Weights of a small GPT-style language model, trained from scratch on English Wikipedia: rotary positions, 809M tokens.
MLP neurons of a small language model. Each row is named by its layer, matrix (gate and up: input weights) and neuron, and shows model dimensions 32-287. Each number is 128 + 32 x the weight over its row's rms, rounded and kept within 0 to 255. Numbers have three digits each. A neuron's up and down rows have the sign that makes its largest values positive.
Before each neuron's rows, "fires on" lists the tokens most often at its 100 highest values on Wikipedia text that the model never trained on.

fires on: " and", " &", " or", ",", "t"
L6.gate412:068184141125146087122203109118073121143128144086075148110141218140142106113159132117081140120160147078086155096202081107130129136127164086068150081146154152101092144135133095184142129107112144144129162142136096102117131119105174156116156162131034144170100166116124133096089149146098134099092110113143137132136111128146175149112091138136092073116149147139093077176133120163084140124096184133093140124230062175109091141148052202121130106159153129155125101121154182095178109097077096114084154163133140145188166103150141144127108153128131093146143112122152135134169163114106164118125174108130096178177140117129098122105102176160099158177130129132150171137189114087096142167057153080098134128084134116118117148134155160078153133155217142165196163142138148102140147094143154
L6.up412:133215154091105082101126140153081174152106106112136091129129127142136066181151127143108138112101119125104102112142183099100086134104130179120149082075106152176156136095097148118136133112114131130130117169023175094122084132129089050128072143146158089130147134093204148131154170129219143120129065046143143131141109107180118159194105149147131155134108113142090122146073213118152124129126146141145030158137057201143149135124149167141155130115166124099137119138137113116103038131125107172140145123128158132100128073118143108076168093111097085154112133118213164161132094101119124118175171093120150102149182108135129094144097123165140140150153162082094144112168140092124182089182095192150139164124139187143078147105138122077128116098174118145124158090125152141189098146122116

fires on: ",", " the", ";", " The", "S", "),"
L6.gate896:151162125163133124096142174182121131151076098092112095117128119115187094171101124156115131104137228219106111077125123138116158101137108149161124111137123141076114113062180118147119103117097149143127148057106035103147123141148157133076115157149114189109207097155108181102110164123122164107151107058105177108147146125160047154103141138155152125180103078141161185125101118141158153110121193159114179120172108135128075058142149126123160128062158099121100062103127142162140122153096128102196158108161077139092149089093170139106156127135058121123130209116092146173116117115117150052105108086103124108135142161150102109150084113070036108098086083140120153140132125120073123165140142147114127089148081142080124129150105114131072089118152092125165109108116113152131091151110139
L6.up896:126127110061127114116157136165167155092141147107113172065127146134116145155090110105098123110213143086151136165136103126111142081164096155129112135154108152153071102096101085148128173122124126147098126091107161092123222095121144105115090113131122118107116096114087164105104084162102098112084155093070118126141077118115114121095168162066087142129123158090147132140144118128123150115157176171111120168113129075132184093130051134110111139130150098123132115191136095143114127147128113093109174144179120160102137146154175185082115106060069113146093147033076159159114130116081114114096091106132161129163124124116142084131175125168065070108159170096079075087131172048185099141074173147088087161090107131136116107145103173165099142101120095088113148137151108086121162141124138

fires on: " ", ","
L6.gate369:125106147130107126120113122129184144149126096139114082150192104150127097126158145146131110120144152096051203118206065109138125197173164183197139081111102105102186150071137066121126120143167152159090148102139151179104156169132139080139136100103168137146044160117140128124132096129096114146074087102101167162180182160090150056141090116080154132134139127145148130146126098131120106150162130139147102112194130149213139117089107152173194110086136158096097078182196134123132109158117143095125147148134174203149160147103155155151115142072136133120137125120099159083139143132066157116178142125109176117108129080156131156096138136130156147161152135181106130108099136208149092163118110092132138175160135158127139182148123102068051182131186136133171136084099122150110209114152077
L6.up369:128174150089137097115128125059141117116115080132166087125136134133164115139105123113134154118114109118058139077119100102155101142128169141148115110160118151141146086161106114109159113118125152128102143118126152113058109193188155120118171130086137129143178143143110142177144027166173119086192060094141158115130100090102175108137116103142160161156105145058138136173098138113163086201095130138124104097146126117181146113163144094174099122084169173087086152127067168111116110135090084134156152121176092115166104106105147157058097110107108169122126108077103166095105030094096127050150159114124145115150077127147119134110135147137187115117120142136135184131162116192122184120145063122090176136107119112154191108115091112146142149105143120125139130176116075107147139135150129

fires on: " St", "st", "th", " Dr", "St"
L6.gate721:179077140138066148128107137151103138103135146090123065212158075086117130130113119103150162153202212110199086137179118096102055173177107116171084121163166144104142127120149144173126098144088097088141139113164134193151044134162143084130163119137133105220118136180115073145098076077119113118074177099118144123150083148103095184133115101113187120088129106075122085091130189092114134128140165143114100118104135131072116165160103119111160172164131132091121110118168109176134112149124176163134197149110114142110129117079115135130117101128147140142141205121132139045147138157120167144090107163134128137112138099128149131156109140108081209119112174130140127120079150131125168132130064193100107118120121105176097116187121120157108139168147114148068116175102107114147103184163085
L6.up721:108135060125183089097142099119156154151158172108153069112131070098135119080100171191115095172142134143129083145080096162111195097106172123140163103107195123115153083106115106122143105149134138119122137028032092116147083122138119156164158107132067190107084123081136123186145152174142086100118149122144159118151114062173081103120131147071090116092116111162100059120189095172132151131122090137132118138097133129078067139115200110129105167119180144086164144143132106159141084125108161128103084138170105167110132027164091104087098175122172142168019123133105101164106140138146187099154133133128116120148049124088118135136094135077139120148104143109156077174083163160162167123139092093141152139201110182121175140126085096130100144147109100115058137167134117136114138151159106

fires on: ",", "l"
L5.gate42:112152092125201135083135114090106177119193146118067115154124159153142170142105133065107108066094170121117133078136160125098150136129153100121119125148111162090106140137118175143174155149132105137103191167105137084093129116154161137081144112108111149183089118149140092128124121152117131083088167123043096108150131126090153090156141179093090115133044162147138087144177142171160124242148141165127172118179135125103131136118061107111122124167153112167124066212100143137074147105134113166110130151058128168177116169097119147101137149112177104128175179199180150095165129121125089135090121174164128078174142141144095145156127124099123124170186168196176161184133128117177205081086116129127171176168204136133137140121146133072163133124135090209169156118043100109177153129103103
L5.up42:104110108167126147126115090066102170141093131101129126132190171117149150187182150158092112103129115107134134125185113106118156205136095060137137193102147142064082175188131129069143103125098106157179122173107162134099132123114137114113182111198122087184145115124161110088128118135104094072127125119125123113149115193139115159085133135159196176124151085125151157151187119125125131142119097135141116156110127100133080119120092084157089172152177184161125141197071147129139144062090114110089121137166106169114070142137156094115065108146098070164096126148147109154196177122141153111140132087187168068108078171121196105149103083140139120124084128134173117104119147163166151129142106101080100148151136069149192101174060123175145180185088098092129148150167146126043096103175090

fires on: " "
L6.gate644:131139161116146196143118131097147165124144138142130120098111123100069129138122158157110179086127120072129164120046147128111177108111107135183185149155116192111085102109067143123121095084148148106179200081134128105120102094123218094142162163109125129090056092169127135176154169108113131101131097104110089085158088106140163135093112158103061149106106110142130163099120149158125161159069119126154168118101171110085120090165093132132147132148077190198111139166114170140082163169162141111134085180103099092110113143092064127091118134163095122107099108116128094158109185091132124167172122183110142141161100089121091125147111147131085107080095170116147145134163125125145144121107232131127135145135103109118108109110185131150141138177077156063143108142113076088129135103166087
L6.up644:171100152133143136110142193158121153134132209146169105083106166074106111081122101150079099096096161149056196102090098143148134161091157159134149143110153082139118129093107132203131188112088073148144153079111105159126100111115090067097102166147117128125153081085129083140124115110121144124140052111137095165108099154115180115044117093095117156101137084173094102107175114094097134037149165058149116133129124110109145122088109088099148164140129171091102135085046148200099091142089143143161116185152101109111105141146198138176122110131101130116125142140115129132139122152128067147140135119110140128103133143134111146135116111162075137167163127138104149067137116158155111168142170153160070120122097157086126097155141155114133102141097142097144114103170115079084126156129096

fires on: " "
L6.gate283:139106116097103138118097058132126141111075122127114133148090136104117062151168125103094112118183104162100166145121192104117157142112172162167144107130225110098061172089123034150098091180136183129145095106184133116136115121138168094147146141144120168134085096141112098153148105083135130122195099114116100064093141164120121086131096162194077126155147148124124117151098088088116129111139121153160145153150122070128095188115129085121156169092127126137167102152116114128055131221162131123143150135127083135105119106122081162088085119137158106070135182155091117167124100132168125165110142150143123113090150162101113139123112164142212159137108143093162154131076115128141124160088137162132160135062035062087151110169112129147112131040090120119117057180142199089078081118212124
L6.up283:103118115128107136132135206145174137087149127145103153129171080144108101109113109130075116083072108110142101142141154107097104159096122159111051111144092108177130113162097112139171141111129128174181084122173125118112054104171131127104108140114127075111091024131053089111105105158110158102157148170078089152117150098160173177118147153167157073167078130137103128095113117111083161074129159096138202135107171107137108171176089117095156112142129166165122111061088136119127073143135073147092121169094137152084188095109104082189129128132150103116199129106104148080101207134157096107094179098138185109203105108109101094090168177136106132123093167182152144076103125134104114144067138142059188136148096143180123070149102073116131140137137186123081080129130121096168133192186158

fires on: "E", "1", " close", " I", "6"
L6.gate408:162121129122131103212126132144088144168136146076138117113092148184087096081156141119138140127107109097137148122147142153085116188153120137076127132117112138187113147125090108127191190101118164100173129172099117157144172104109145166124154127152147113126165121138101128126128176106119144220138139084152104087131156142079151156241122169120132144154174109171139144147102062097148164086147148053213123088103110094129112181126142109151105152074166097131130139090111165151155115117137122178183142144172132173134145123146121220124087119122160134108086157137130093115085061200068178175131178126089165110128104096175127162097115150082173125105111153164110112122191119162084127071125160143114150060141096150059142081160120135115163136075141170140154078100141138128110093130132137
L6.up408:129137104114119116204164167136091101112102106172154125191132142120107134140141186142143133084110146183105054139148180117111075175050130116130145070153136095087154101210120097107131167151092156098172153174126106184117112145137146109109136093107100116102082040143187122129162133130074121156129071173116136127179137097206107127089131109198119139104139166103128127138142182133155189116092162162165105115128116106131178224127135065166106076116124103092095104104137155114127155106129182154094092143073094137110127137141147114135122122153157168168093131054120155114097126102174117187162114160157118146105131126114061103069121077123149161054065117072132125140178148116132148123053149129156170206126136124195151095122091121158091081122138130141168130112136074095128064138189129

fires on: " Po", " Di", " Democratic", " ", "'"
L5.gate21:142163091093173150152123087115096119141168105098093126180119129089108099109150128107110139124146151158158084116079133107109145107088142168100153138087151127170116119086094061131147116180110123165138131078122096206174055144124136129137114144151174145129138133178136145087101139083096131123142102132110094114153105169140141088106150169188189104138121019118101195151153117137116127090140160135175135146131137134148120100094137058142110049129104096170093148122095103126118137167183122162131074099100096077129196150078112131108101127168190157093154135102152132070098089195180086205154136138182149123110104125117133126102137124127181108154073083133105187132190096073125148189141165140135112134114136185139146097090110096184121139176102132202069121099143150134070098069136170
L5.up21:159120109154167134123098163107108107132176080144120111189126105160076135130167163093130100111078125143120100134149104122109179155130167103190072177109120118121125139147110130122166106144150181157104106080113126129182077060117134162115203146108150091122065129174118105144111113128125165111169132179115098153123132173180144136122081156125129046117166076081154148103170107115151171100115158181158118125079153077161046120147171098145108086111102126139158170196074101119123120053163164136117181107130120131157112179114143136104098095156148192126158196123130109118109153123117142161186141148181154134093134112097115097110134117108131138153104098176155146149123108115210107147128126034067095160109105202121122112096151129186165082158118057136135161117069101101098139089162120

fires on: "W", "R", "st", " for", "K", " all"
L5.gate5:140170111107143098120168175106143150115072123161103147154117132068120139150082091144137102068122153134109113109194099122165138122153102151103150158126082144095073125094136121125107182079133136163107118118147191103188125106111142179153155078132077097093084111121112171160099124151213112112072082084148133109146107080161125093122172185113132177087107172095139131057100128141133190126134138201150111092145130129136083089138142158119112133137164123132142119098105134117136057144081143175118147069192099106116138123087160144106116100152173091121128114089133103075106089176119127195165119198139143142126140126077179129158068137111105110139118130125190157125141108086163139177109067133102089177119092042155124164149149093141097124151139134160141103153107135172086136148109127
L5.up5:141142185087199120130140171193103138096091128172183105111119144128098104191072131133139104125076139134073118114160090178124138158083147120090137117106098122089047062122131160144104137122129127164117172157129202093175140139122142086131127086152092103073103103141127097135077176117144124125102119090156152112175147138126136169123161179163153194105056060090145111060077127136131139119124109179149105156116118075124117120162119149109137169165167121128114092105124175106157131104073140110146136148158104118112150175090149090048119183158121102130062083107129150113083129113123106216101106120120152209134190144102071151158168157119110156200110084116150137175154184081170130123130086172156131171106110144154185134127145110118127111201142139128086109105129131130106170141158110

fires on: ".", " where", " while", ","
L6.gate76:131078087112116120089089112148107117124145135098130129115149143114090122162117154098154152059128140096120150162170139169150111103155127085175132134073112137087115146130133078192121127149118152084083167119045153125142091092121047118120080120138146166141105134149236096099143120105132090137141103080056139138129120159135085180229091140106141157057107204177146113097108133131113137134134082073109089091130130139153079113141079132187100104076141082131168152110112070130093145145120138154148130134080127145110183166144161126134164073106111108185161126180135160108090117100150163099082137057120163157104114119140071176108113158099103151163159149127062088145127114155130130166131116113131128223132183184150120159095148136148163134142093080155123092134116143079116145103046072
L6.up76:114167120121133148106133134115029149198095178131147132060122113159119148131107122158125116111096112138126093092097118075169102115176051147137145097153141159095066113085172120120205129112073147129110123139074108105086108130136143185080127097137110172140121096152144108077076135125118153135112155081144145117178096129102216143162192099149113146139123142112071086079184121146173185112118107117092126135161147117150142124134172125127097102107138162121123034119096157097089111149099137108136102112144151163085100085123099148131109120147128106140143193146111108139133131123168139075158112171205148139133113156162080136119121156068120164144096082109148141119047143175110217182151178135088224139157151126104167078144130157103151108081135146101166128214101121188116133081106133

fires on: " of", " Mil", " among", "ing", " due"
L6.gate934:142185113065055156120166111177096142077122177129164127160138119082162087130152134133129138127089070088152132158143080113141162137172104108128107146173150143162152130082051120082127097136159170137093051071126152136085158153126075138110176103108127108127164143114115106144161172157115084172139110160144096114131102102143071149109099096155099226117109122161096137102121127126103098109101122059135078119137149099138120140149084080114107160085139154181147130143176139110092148117163194112124138126185097139137138155118158145160126071169072132176122084086104087163109171121093124127163116201175160187096125133128156144177099095112102128173119120130128092119126198111156114127097130152162103161155129176100131161128167116067147108126151129109181086080217166122092091133073091
L6.up934:142133131151082113100179137135093063129161130155142129187143106108154153107179088138143113144089094143120119142202151150132141188075108165120133148147147162122120132083088103155134104167157144148130137081174202119129106154077052121125160137131120154165106133157149069131129096158175110196085152123104125164124107124179082129145182090120113199121138127150146100077077051161143090142081145087198161165112178183183055112111102185098060100113182127106164128188154172129124134125115132124157151120185116133087066165134114163109079079112129122166138131145153116128165119125110127083154134083124124177179116148069100123104137104102132167126142116099125148129119095189179077197147123166150089074128143088098116124098136150161127127123206154129169134201139165106100150201159091